python train.py --num_hidden_layers=8 --hidden_size=320 --num_attention_heads=4 --num_key_value_heads=4 --head_dim=64 --intermediate_size=448 --vocab_size=8192 --hidden_act="geglu" --norm="rmsnorm" --norm_place="peri" --norm_eps=1e-05 --positions="rope" --rope_theta=1580.0 --rope_fraction=1.0 --qk_norm=true --attn_scale=0.15 --bias="none" --tie_word_embeddings=true --parallel_block=false --extras=["capped logits"] --init="normal" --init_std_qkv=0.0574 --init_std_o=0.0161 --init_std_up=0.0574 --init_std_down=0.0121 --init_out_by_depth=true --optimizer="muon_variant" --learning_rate=0.00122 --lr_mult_o=2.0 --beta1=0.95 --lr_head=0.00826 --warmup_steps=0 --schedule="wsd" --decay_fraction=0.568 --decay_shape="linear" --final_lr_fraction=0.1 --batch_tokens=16384 --max_seq_len=512 --doc_mask=true --train_tokens=151700000 --max_steps=9260 --dataset="wikipedia_en"
MLP neurons of a small language model. Each row is named by its layer, matrix (down: output weights) and neuron, and shows model dimensions 48-143. Each number is 200 + 30 x the weight over its row's rms, rounded and kept within 0 to 999. A neuron's up and down rows have the sign that makes its largest values positive.
A block is one neuron, or neurons of one layer that tend to fire together. After each block is what it responds to, as a language model described it from the Wikipedia text at the highest values.

L2.down319,170,183,214,204,189,204,219,161,178,162,168,186,192,202,220,197,196,203,133,202,223,190,180,244,210,178,197,158,195,250,216,188,224,165,210,153,197,200,229,223,234,261,212,212,197,228,162,169,177,183,247,237,217,229,174,233,136,188,154,198,182,192,196,188,226,195,221,149,191,272,200,219,148,190,167,139,235,177,174,262,171,225,187,175,230,212,221,162,199,233,185,218,241,234,152,231
Description: Pipe characters in markdown tables, mainly the closing pipe of the ---|---| header divider row and pipes opening a header row; also field colons and occasional "was".

L4.down14,156,178,183,240,167,209,211,187,184,202,152,212,188,185,217,213,231,205,196,227,255,220,196,183,218,202,175,192,151,227,225,188,220,237,198,220,154,190,209,242,215,182,246,208,212,185,211,257,161,198,222,206,169,185,267,224,225,195,198,141,183,235,217,204,194,211,174,149,213,222,196,191,185,231,202,186,249,208,142,191,223,155,185,284,256,178,132,245,283,179,246,213,193,202,204,203
L4.down62,253,206,158,159,230,215,169,235,163,187,179,137,156,210,226,235,144,178,207,216,178,232,188,198,171,202,247,214,218,193,183,191,240,190,283,163,227,198,215,216,184,169,177,203,194,161,168,173,186,226,176,225,234,222,141,238,243,226,239,167,178,157,227,243,249,191,205,187,191,175,224,169,163,216,241,189,213,191,174,173,178,159,213,187,223,204,176,214,179,175,296,195,215,236,156,156
L4.down124,183,240,226,190,226,219,194,189,169,181,204,153,159,154,198,162,224,180,223,148,221,191,203,200,229,211,218,179,191,214,161,222,205,147,181,223,152,157,177,126,245,140,211,148,208,238,228,182,261,208,239,134,168,152,221,171,201,203,203,221,203,206,215,183,218,131,206,175,235,233,238,219,151,195,135,221,195,172,146,186,174,200,247,224,268,233,125,177,188,211,184,205,221,194,178,198
L4.down395,173,208,168,185,189,213,187,183,251,189,217,242,185,146,246,161,258,203,196,227,148,187,194,167,206,173,182,178,194,187,215,196,232,209,127,249,231,215,156,224,262,191,191,220,227,174,199,142,211,186,216,224,214,213,243,209,226,225,162,226,198,198,183,216,260,174,198,231,235,220,208,154,224,217,258,239,193,232,181,226,178,130,177,209,189,136,197,215,192,171,169,248,237,190,185,188
Description: Pipe separators between column names in the header row of wiki tables, e.g. after Title, PF, Sales; weakly "the" after prepositions in prose.

L3.down1,182,216,132,209,196,176,226,198,272,150,225,125,205,163,205,208,222,228,158,206,188,214,164,248,158,158,261,176,202,163,240,175,255,162,197,167,231,219,230,162,200,166,148,202,185,181,255,261,180,215,150,180,274,159,181,223,254,218,141,197,180,193,188,229,207,222,171,181,189,199,208,182,174,208,169,207,193,191,219,194,189,201,163,208,208,219,220,192,177,209,199,173,128,238,179,216
L3.down32,161,161,262,179,208,212,230,253,206,238,182,199,191,204,229,216,180,194,178,255,183,179,173,189,182,216,204,182,182,192,241,185,236,209,162,182,179,153,205,210,228,214,158,231,228,170,217,173,196,214,182,191,127,153,265,217,239,213,183,203,197,180,187,206,235,185,219,173,197,210,206,211,166,207,198,216,201,163,194,210,202,201,212,271,226,191,138,142,209,204,213,208,211,204,207,221
L3.down93,204,210,175,129,197,193,255,186,226,205,229,200,238,195,172,158,173,196,200,257,232,235,161,217,153,171,199,193,179,202,182,234,185,214,215,209,120,168,201,266,209,210,190,123,192,236,176,208,202,203,193,206,228,171,189,193,228,244,223,186,226,204,184,232,195,183,223,159,168,202,136,153,208,181,258,237,191,195,212,197,229,188,173,208,200,207,188,208,162,213,227,224,215,208,254,218
L3.down95,236,229,200,138,253,225,235,215,164,210,204,199,241,197,202,185,168,234,169,204,267,226,204,171,189,173,192,273,200,190,234,212,222,171,194,197,211,155,212,205,167,195,200,193,233,225,196,182,170,193,173,173,236,236,168,176,170,227,211,191,192,188,173,181,231,206,200,170,188,251,208,151,206,214,195,228,206,234,183,165,189,134,205,244,185,136,223,208,205,169,190,176,169,235,234,235
L3.down175,177,201,203,186,231,178,207,256,187,142,163,189,207,194,169,242,207,167,216,133,209,235,184,169,200,166,167,185,219,162,248,238,240,231,230,245,213,208,208,221,167,179,214,233,209,220,193,180,196,174,149,222,191,191,159,242,202,154,173,181,242,174,202,170,170,203,224,234,200,196,176,213,141,204,212,226,238,187,261,270,177,207,143,235,214,155,201,216,165,135,240,240,238,186,231,182
L3.down189,152,192,179,255,204,218,215,186,256,194,205,164,204,203,219,263,189,240,186,210,192,124,227,218,142,192,186,243,224,243,209,252,167,188,218,187,232,232,228,191,252,189,237,221,194,207,219,162,184,158,211,193,187,201,175,205,218,180,142,215,186,183,167,174,143,197,212,222,143,193,197,203,240,163,204,191,179,248,150,195,158,261,236,220,153,175,202,175,216,138,242,240,224,260,213,185
L3.down200,176,187,141,206,187,132,214,253,195,207,149,246,185,172,162,273,208,227,174,203,243,188,214,173,147,193,159,228,243,211,207,214,217,191,222,248,182,251,212,194,205,163,249,208,145,197,206,198,187,272,243,211,172,209,149,160,221,191,248,198,156,199,212,209,209,211,154,243,173,224,185,185,229,154,175,180,188,156,187,185,193,231,213,164,245,206,287,236,160,185,173,211,186,208,210,231
L3.down201,180,221,194,216,181,245,183,222,162,234,190,240,200,189,218,202,237,154,165,218,204,213,153,207,226,156,199,190,160,188,187,264,191,253,225,255,150,239,235,177,229,220,205,157,201,194,197,195,172,236,220,189,162,173,265,208,211,200,183,248,243,229,167,235,208,187,200,196,235,248,264,167,211,227,217,184,222,150,226,226,239,252,212,204,156,183,159,215,178,180,180,206,205,203,183,184
L3.down248,231,219,230,184,168,216,229,240,204,217,196,183,221,194,190,225,234,250,216,177,212,235,182,157,260,243,158,203,203,234,249,226,213,224,210,223,204,248,225,161,199,218,184,184,185,233,171,200,173,220,167,188,208,244,160,180,216,229,185,189,188,142,261,208,196,223,241,215,206,135,200,228,193,276,225,177,179,185,154,190,168,226,126,176,253,237,226,221,209,209,183,245,183,235,187,198
L3.down253,183,204,218,121,196,225,204,225,176,166,206,206,159,225,168,172,223,240,189,202,188,227,209,232,183,150,245,231,193,189,204,248,208,200,254,214,176,208,213,252,184,178,238,223,183,233,217,210,210,214,208,216,191,196,207,223,222,214,216,207,179,202,156,235,261,209,230,191,177,243,252,147,226,219,191,171,193,211,281,221,177,277,171,156,275,208,206,188,185,215,281,208,234,227,188,183
L3.down269,215,163,197,166,210,210,190,208,167,228,155,208,189,191,250,257,261,172,239,221,215,203,208,164,199,244,205,139,196,144,162,161,190,216,242,186,221,272,221,181,144,214,177,246,201,159,274,188,202,216,193,201,183,203,177,186,219,181,185,203,237,190,187,170,183,253,165,227,200,263,156,165,145,193,202,183,152,248,177,237,203,219,216,201,182,197,193,197,211,237,161,196,197,219,216,212
L3.down307,192,191,179,197,259,216,170,168,212,188,187,232,239,191,165,174,179,168,162,198,206,202,219,223,279,201,211,241,224,189,186,226,151,195,172,195,194,211,191,188,190,116,203,126,239,188,218,224,204,212,168,201,195,238,177,204,210,189,181,191,156,175,144,190,262,238,196,190,199,243,117,201,217,203,200,180,174,227,198,187,209,210,167,247,150,206,211,206,187,124,202,208,155,216,213,244
L3.down318,192,227,260,174,232,205,225,212,151,199,175,224,170,190,203,182,216,217,258,166,244,208,245,137,253,198,261,217,206,201,202,214,218,233,217,236,195,195,146,233,175,221,205,239,218,183,204,220,232,249,207,171,206,234,204,163,218,165,189,161,206,218,162,238,222,202,229,165,166,203,203,188,199,213,161,190,209,220,181,226,253,188,198,204,227,204,164,189,233,229,187,207,205,194,199,163
L3.down358,196,213,171,222,186,216,200,195,213,234,163,210,223,199,194,154,208,229,276,221,194,243,186,264,200,174,188,148,191,195,149,233,195,160,246,148,145,178,266,241,204,166,235,190,255,197,150,223,179,202,165,160,176,197,199,171,256,200,193,205,195,234,193,176,254,209,245,207,215,141,236,170,189,198,235,256,207,271,208,201,214,189,216,210,189,158,207,165,231,230,184,209,211,204,195,184
L3.down402,233,209,156,199,159,199,211,227,203,201,154,200,164,182,218,191,186,181,229,203,196,252,181,155,207,158,212,183,193,184,195,195,222,149,298,189,145,179,176,264,242,159,240,203,215,236,198,186,218,253,223,182,168,217,222,165,221,205,242,184,201,286,221,189,257,190,240,181,180,159,189,232,191,255,237,186,174,228,211,245,247,206,211,181,178,198,232,172,176,203,198,198,208,181,214,213
L3.down430,176,236,235,226,198,194,161,252,175,228,175,214,217,273,239,205,156,180,240,189,220,179,156,204,233,215,255,181,178,203,225,164,194,204,193,234,196,202,171,202,203,264,213,200,179,167,212,213,183,214,190,231,178,193,167,203,209,205,175,169,235,192,170,182,179,162,167,209,139,231,185,222,228,167,258,221,193,201,205,196,178,217,206,218,240,213,251,241,208,235,238,230,239,191,256,193
Description: Fires on and, commas, & or slashes right after a proper noun, mostly joining people's names in lists, as in Ken and Patience, Glen Ellen and, Allen, Beauregard.

L2.down76,187,217,184,248,178,179,250,223,193,239,212,180,127,220,219,196,180,170,209,237,239,159,199,198,190,225,204,149,149,208,170,193,166,175,160,247,217,221,160,213,205,180,173,190,164,224,216,154,168,230,205,223,179,223,221,192,205,191,207,167,159,162,182,216,216,174,233,212,196,212,210,218,180,219,169,165,238,181,143,197,185,271,229,217,272,139,190,205,236,219,217,223,184,195,221,203
Description: Pipe separators near the end of Markdown table rows, mostly header rows, as in Attendance | Source and Votes | % | ±%, plus semicolons in long number lists.

L2.down412,201,178,187,217,171,190,250,215,208,150,171,219,189,138,181,229,200,250,196,176,179,250,208,219,250,247,207,184,215,229,190,228,149,245,173,215,182,139,226,249,159,166,195,184,197,269,179,161,165,208,234,199,178,128,142,197,227,210,175,224,166,154,242,212,195,209,180,227,214,196,206,217,169,128,181,165,259,224,215,193,160,180,192,196,257,216,164,215,273,223,198,193,184,180,158,224
Description: Commas directly after a proper name, number or code, mostly in place chains and lists, e.g. Seattle, WA; Hunan, China; Lindon, Jean-Pierre.

L4.down36,197,231,218,197,232,147,187,183,197,187,159,192,198,166,184,239,207,146,184,151,216,222,203,177,213,234,205,198,181,198,201,207,206,180,183,180,181,139,191,174,170,190,252,178,200,237,210,196,261,267,199,237,249,202,214,203,203,151,224,231,187,201,235,173,195,224,182,172,210,213,208,229,188,204,162,203,218,175,237,217,228,236,198,181,172,221,172,222,234,244,157,175,208,214,220,194
L4.down180,209,167,131,204,224,208,170,217,204,228,219,163,185,270,157,213,200,220,182,205,206,172,171,263,208,199,162,258,212,246,243,148,173,107,195,211,205,204,180,226,223,209,184,248,221,204,232,198,166,196,241,134,225,203,171,137,181,183,165,180,222,197,177,168,191,176,229,220,276,291,204,192,226,176,158,222,226,213,176,161,176,190,219,214,205,214,175,152,213,155,195,193,236,155,178,164
L4.down202,266,174,190,175,179,238,192,202,205,190,205,241,158,169,139,222,226,218,192,257,134,175,283,222,226,253,186,216,210,198,224,232,177,221,207,270,180,211,260,158,218,248,253,158,190,180,200,225,175,186,209,220,197,177,214,191,167,224,200,216,186,259,209,200,197,158,190,192,219,208,175,208,242,178,224,141,174,176,247,214,205,174,206,217,184,163,226,207,239,187,240,206,210,178,135,205
L4.down281,171,207,209,205,193,201,227,187,160,249,219,171,180,197,208,212,212,229,244,210,185,208,177,279,175,155,223,210,139,180,193,185,201,196,165,160,143,192,176,176,237,243,192,221,165,164,218,190,176,209,228,262,203,236,255,229,205,166,195,218,197,251,264,196,207,176,191,178,179,221,184,192,213,196,201,183,158,163,229,246,233,263,223,184,196,223,169,245,221,226,190,179,213,193,216,170
Description: Pipe characters inside the |---|---| separator row under markdown table headers; weakly, mid-word pieces like Wall-achi-an, Ald-erm-an.

L3.down7,170,186,161,152,153,207,290,173,218,237,194,198,228,199,229,177,203,196,244,246,186,194,177,168,222,225,188,251,214,180,180,217,205,162,183,242,197,186,170,190,277,247,156,150,149,214,211,216,184,232,201,207,160,223,177,166,217,204,194,139,167,154,183,192,203,193,242,196,249,250,238,198,190,218,199,240,196,237,193,259,196,168,207,240,198,267,167,206,169,167,152,233,240,189,189,192
L3.down98,175,219,193,184,216,175,199,163,182,181,187,203,151,144,185,195,206,185,208,214,182,198,189,209,218,246,200,224,189,185,223,220,223,223,193,169,198,209,179,288,211,202,205,166,210,208,219,183,223,235,166,192,180,177,185,177,203,209,154,137,182,220,159,249,192,176,200,186,225,199,192,227,244,151,177,164,216,221,178,153,214,177,197,239,174,252,185,225,167,203,168,249,172,189,229,188
L3.down139,177,239,194,198,226,190,251,162,196,193,221,207,189,192,185,177,187,186,215,223,209,208,182,159,198,226,200,253,214,215,203,268,230,172,195,264,170,212,184,192,239,214,220,206,189,256,185,210,237,226,230,225,185,180,159,236,179,218,130,145,189,227,201,156,261,152,221,149,203,228,207,192,180,191,208,239,204,201,191,190,175,231,240,222,211,222,145,211,128,166,211,177,216,245,209,293
L3.down166,248,161,216,195,161,173,237,206,149,205,152,189,190,276,258,185,194,220,228,212,136,196,248,190,238,172,242,197,164,233,207,226,159,215,205,138,204,165,211,206,148,180,200,197,251,209,231,128,225,219,215,214,253,174,213,203,226,268,162,201,166,205,200,195,267,198,228,149,234,228,232,161,188,173,213,164,215,211,200,188,156,241,212,229,182,161,230,166,185,222,261,181,210,240,197,188
L3.down170,195,262,185,181,210,186,150,180,244,256,193,119,189,176,249,231,149,216,198,186,212,209,205,159,223,202,205,205,183,206,237,213,229,200,246,236,234,224,216,177,235,215,197,204,255,254,205,160,174,216,235,208,196,208,226,223,194,200,244,167,213,185,233,161,244,179,208,193,167,238,167,195,203,222,203,257,188,221,225,209,127,189,210,157,229,157,227,208,198,213,223,178,221,207,146,189
L3.down197,180,178,182,219,209,210,188,250,189,187,194,245,252,187,208,231,196,230,224,195,225,135,173,192,239,192,175,176,223,187,238,207,180,158,231,235,219,208,186,187,216,187,223,136,206,246,205,212,194,169,167,236,187,256,190,145,213,230,182,188,166,185,211,188,214,185,205,228,172,188,197,223,219,223,204,256,168,244,183,193,209,250,169,139,136,214,232,178,173,187,200,197,168,167,167,183
L3.down198,190,196,191,180,211,189,246,230,214,144,162,175,168,134,157,223,185,210,223,186,196,161,149,199,236,213,182,227,203,159,189,148,224,217,164,248,208,232,176,225,267,188,226,162,195,155,189,186,163,151,156,204,205,232,138,171,177,201,200,253,151,175,209,243,182,215,201,213,198,208,215,193,237,170,200,151,209,218,179,201,154,184,226,162,207,219,203,157,231,212,187,197,231,184,223,188
L3.down205,148,197,210,186,200,211,210,181,250,212,197,223,188,204,182,179,193,192,230,181,156,147,239,180,234,184,123,209,194,191,194,219,226,188,132,217,223,191,178,195,177,185,217,143,183,194,254,199,175,270,224,178,251,142,199,206,175,261,196,168,197,195,224,227,176,218,215,221,299,200,210,161,201,194,204,215,242,214,164,155,171,140,193,166,175,157,167,192,177,214,169,287,180,187,191,171
L3.down340,235,142,151,216,189,203,216,220,196,198,217,218,227,207,198,194,176,235,184,219,192,186,193,196,255,175,148,205,210,190,188,168,180,225,174,165,233,184,273,206,164,206,169,192,196,184,208,215,196,238,216,197,213,168,196,223,238,206,204,206,238,191,252,116,207,243,208,250,203,153,178,191,192,255,169,255,217,199,192,185,189,209,198,189,220,161,195,209,230,201,251,210,161,187,173,159
L3.down352,211,191,197,165,228,203,194,212,233,243,153,213,193,195,203,110,201,211,211,184,159,186,210,269,255,251,253,225,207,209,198,248,216,205,174,239,192,243,190,177,230,209,197,194,239,220,210,205,192,214,157,190,168,221,223,198,240,181,182,174,210,179,180,197,233,213,200,174,163,211,234,207,213,201,173,206,116,214,161,227,258,152,228,150,197,197,180,178,214,215,153,241,207,196,206,131
L3.down380,249,157,219,178,205,221,249,173,175,177,216,237,178,191,186,206,172,172,216,178,223,147,164,251,264,202,204,183,205,168,192,230,205,185,218,203,206,182,184,212,164,195,201,233,225,141,194,202,224,204,224,226,151,163,197,189,174,198,172,209,178,202,218,228,201,200,179,206,171,220,189,172,190,209,212,220,210,172,227,172,169,246,179,241,247,189,215,211,221,215,251,219,223,278,222,200
L3.down388,159,234,150,228,180,191,190,175,184,184,218,235,199,185,170,203,224,202,164,140,206,189,179,216,238,216,218,202,227,192,239,168,233,195,225,199,155,218,178,222,155,213,190,214,170,188,193,223,213,164,205,167,148,207,179,218,210,198,167,220,181,236,215,182,265,191,215,178,179,217,224,179,218,202,196,202,222,157,247,197,135,176,226,172,223,200,205,142,231,207,123,204,195,221,202,200
L3.down401,171,192,173,214,214,188,219,145,190,186,196,250,206,146,166,185,271,186,214,161,178,237,219,251,261,173,198,211,242,211,207,189,194,177,180,260,166,226,213,250,236,210,172,226,233,240,198,201,149,182,219,175,220,175,167,211,194,214,278,197,194,204,192,194,230,236,200,207,254,191,223,211,235,156,141,168,226,216,214,204,189,217,256,137,232,218,177,219,233,185,179,239,206,176,202,184
L3.down408,222,191,175,221,186,195,149,207,263,181,203,185,157,168,159,222,216,247,201,217,196,212,138,239,187,238,118,223,201,207,180,214,197,190,212,239,225,216,186,233,163,192,177,213,183,191,185,147,190,197,160,225,166,196,222,202,208,198,165,193,157,239,200,204,236,271,197,201,195,159,197,148,197,231,223,223,188,174,243,164,209,220,170,172,255,230,171,159,228,135,202,223,129,187,197,225
L3.down424,209,202,168,206,253,233,127,234,184,219,244,166,208,214,200,223,206,223,230,185,189,208,195,177,220,226,177,237,198,202,208,182,226,217,176,207,167,189,261,179,202,191,218,182,149,239,252,173,195,162,178,175,157,151,192,203,188,268,242,216,203,187,189,208,188,209,246,195,207,159,219,234,226,205,182,239,199,222,205,205,255,226,174,217,210,148,227,224,180,177,185,193,153,205,224,168
L3.down434,208,153,167,163,199,199,183,231,199,165,187,246,201,161,195,206,173,229,298,166,197,222,148,215,201,204,149,177,248,210,135,191,216,244,228,267,159,188,164,249,205,224,195,161,193,195,198,176,202,173,195,184,191,238,229,221,195,197,197,152,172,153,187,188,219,235,284,197,231,198,289,295,192,169,239,247,174,262,207,202,145,210,213,176,195,179,195,197,224,172,234,215,295,189,211,190
Description: Pipe characters closing a cell in Wikipedia markdown tables, especially header rows after Time, %, Year, or a number, e.g. "| Date | Time |".

L3.down25,154,204,258,210,226,165,232,266,169,226,175,201,262,200,210,266,240,191,248,141,236,202,206,239,187,183,192,194,172,205,167,215,186,239,206,141,174,190,194,175,175,185,227,220,210,189,195,225,103,167,187,192,282,199,185,216,190,215,194,203,209,181,204,194,202,238,215,226,179,154,194,212,211,165,203,173,210,182,207,220,241,198,239,170,165,174,220,248,239,227,202,187,211,216,195,230
L3.down27,166,209,131,187,202,202,160,179,260,159,156,235,217,223,201,148,191,241,171,194,200,235,183,170,198,200,245,229,226,192,218,199,180,128,156,226,207,169,213,263,205,197,235,209,177,175,214,230,186,192,209,151,184,150,209,186,188,234,199,236,227,220,138,244,222,201,225,182,257,234,259,240,224,213,164,215,222,183,220,195,184,203,204,212,201,149,217,199,193,206,199,222,229,209,148,218
L3.down126,218,196,252,143,173,175,201,176,176,226,214,254,160,156,213,201,226,199,182,181,139,188,181,219,202,178,221,203,207,205,215,258,121,189,179,239,236,145,225,235,216,206,211,276,247,206,190,211,197,212,214,191,261,184,218,195,209,161,171,185,196,237,197,206,187,212,204,171,164,179,211,218,269,171,192,196,144,208,197,176,256,172,200,202,219,222,216,191,264,254,227,190,208,219,189,185
L3.down187,172,154,171,244,186,149,211,155,192,179,260,252,199,171,213,242,191,234,208,197,261,225,171,223,192,230,199,199,210,192,189,195,216,223,196,185,183,217,205,242,214,183,182,214,224,202,181,213,189,181,161,174,142,179,254,246,277,185,169,175,218,204,197,189,236,185,116,192,220,186,242,201,149,182,240,115,182,225,207,163,174,196,185,251,229,204,199,226,223,209,211,221,215,174,148,188
L3.down224,205,178,228,164,207,213,232,215,184,197,195,201,217,202,161,207,225,218,254,208,214,220,166,201,192,223,217,205,203,215,249,221,211,179,208,200,252,203,181,191,194,200,193,182,205,190,221,187,194,166,196,179,186,201,207,195,186,247,240,240,207,157,98,185,198,186,203,146,191,218,244,212,223,183,121,189,204,227,216,153,189,200,228,179,189,236,133,195,192,173,203,204,253,188,228,182
L3.down247,167,195,220,206,241,266,217,229,173,190,192,188,205,189,169,190,199,196,217,199,164,170,213,149,165,187,176,190,246,213,159,276,236,196,184,207,196,206,193,233,200,201,252,154,230,208,212,129,171,226,200,147,198,183,202,181,138,240,240,207,185,146,225,202,210,226,213,236,208,206,215,161,177,213,173,210,224,223,220,182,208,189,204,205,166,185,222,223,229,201,267,226,230,172,197,207
L3.down254,196,192,209,175,150,218,244,219,186,131,175,226,223,227,183,221,186,164,193,204,214,227,171,178,205,179,224,229,232,237,258,170,210,204,212,197,174,181,209,195,218,222,218,202,166,194,177,150,211,230,153,190,182,235,181,147,227,211,234,206,221,218,185,198,266,228,208,163,185,178,185,197,177,186,237,204,197,157,194,224,191,218,162,210,231,182,169,232,196,187,194,220,213,237,172,222
L3.down263,212,249,223,238,241,208,164,188,219,176,247,189,141,176,221,179,182,198,208,204,175,197,218,175,171,143,143,222,198,177,176,209,164,207,210,226,204,204,180,234,209,223,155,204,147,150,165,199,188,218,203,195,177,168,182,190,232,153,239,256,178,157,187,238,251,194,195,203,268,205,204,199,157,204,219,209,210,177,213,228,260,161,191,192,176,192,196,175,216,166,205,171,155,207,146,205
L3.down284,213,233,190,182,204,168,218,156,234,173,211,159,216,196,193,226,149,209,191,190,221,132,190,202,201,157,166,219,252,249,137,234,196,144,197,210,277,250,251,231,215,164,208,213,202,210,216,225,212,244,109,210,191,228,144,195,149,238,216,177,195,223,181,242,222,167,186,207,179,152,215,189,233,237,201,185,233,236,221,180,247,195,208,168,231,172,239,206,162,204,162,189,180,200,243,177
L3.down285,160,209,232,194,174,218,163,220,201,199,195,203,192,234,229,177,222,130,219,126,212,228,224,205,209,215,197,178,195,154,210,222,224,158,243,152,213,166,219,172,212,177,233,204,153,186,241,228,232,208,215,169,198,172,153,222,238,223,222,198,164,186,192,204,207,156,168,219,224,175,190,270,204,233,232,150,236,208,197,197,166,204,195,187,186,184,246,194,251,229,226,214,192,222,250,166
L3.down301,225,172,205,214,230,225,235,208,213,180,140,195,203,202,170,161,183,189,195,198,228,221,255,211,168,192,226,222,238,183,218,199,155,188,173,183,223,161,190,194,203,226,147,201,244,217,219,242,202,223,259,179,207,194,220,239,254,214,211,143,183,255,178,172,239,153,215,220,222,200,226,206,159,174,183,245,217,180,220,185,215,219,187,275,173,262,227,238,218,157,209,266,198,195,239,219
L3.down365,200,222,181,173,177,143,203,124,252,195,199,205,219,197,208,168,217,189,229,229,177,171,218,199,196,217,203,166,172,200,250,188,206,216,113,186,201,236,252,208,168,158,209,203,189,235,212,238,199,175,218,194,216,230,228,208,158,198,265,249,202,165,197,216,237,252,166,184,153,239,141,230,197,225,220,176,186,190,160,191,241,182,201,144,184,265,165,196,205,274,218,171,146,195,178,155
L3.down409,234,192,157,226,232,242,173,227,157,168,206,144,190,186,180,263,188,194,210,155,197,205,153,162,194,224,211,197,145,131,162,206,186,197,213,160,134,198,200,245,240,227,176,201,242,206,196,234,194,241,202,196,231,150,236,192,170,259,219,170,185,207,252,175,189,167,178,168,268,254,231,158,143,146,165,216,141,216,141,184,178,192,249,182,221,173,151,179,211,163,211,239,192,133,210,162
L3.down417,200,237,178,221,191,249,142,170,224,219,226,232,196,177,156,146,116,244,207,239,214,227,194,207,226,217,226,144,207,205,200,193,197,225,154,163,197,203,159,217,212,225,256,228,172,180,182,181,222,174,141,171,187,237,215,191,207,179,224,182,137,250,203,221,261,102,190,186,199,176,219,204,182,218,142,207,208,238,127,203,256,226,171,226,273,170,187,160,199,190,201,188,195,172,180,175
L3.down418,210,207,170,190,198,203,186,199,170,229,223,207,140,141,225,149,188,165,236,178,138,209,213,215,221,219,261,208,218,225,241,170,270,190,193,204,223,175,188,185,246,214,180,196,200,185,185,233,205,213,208,220,151,213,179,193,237,239,235,207,182,257,230,195,182,200,210,206,231,232,205,135,191,170,187,177,176,164,202,205,201,200,219,198,165,245,205,231,164,205,156,228,228,180,152,257
L3.down438,241,184,175,240,232,207,135,177,219,242,138,240,206,176,182,200,199,175,189,233,178,183,180,235,234,200,207,159,177,220,196,200,184,172,206,160,165,184,206,184,261,193,180,224,275,212,176,148,252,213,198,243,188,224,196,223,228,124,208,184,208,177,195,207,220,161,191,127,204,228,214,219,226,251,260,134,259,183,179,208,201,194,184,156,108,276,195,229,182,172,218,202,234,155,163,254
Description: Pipe characters in markdown table divider rows (|---|---|), plus the first word of place and compound names, such as South, North, San, California.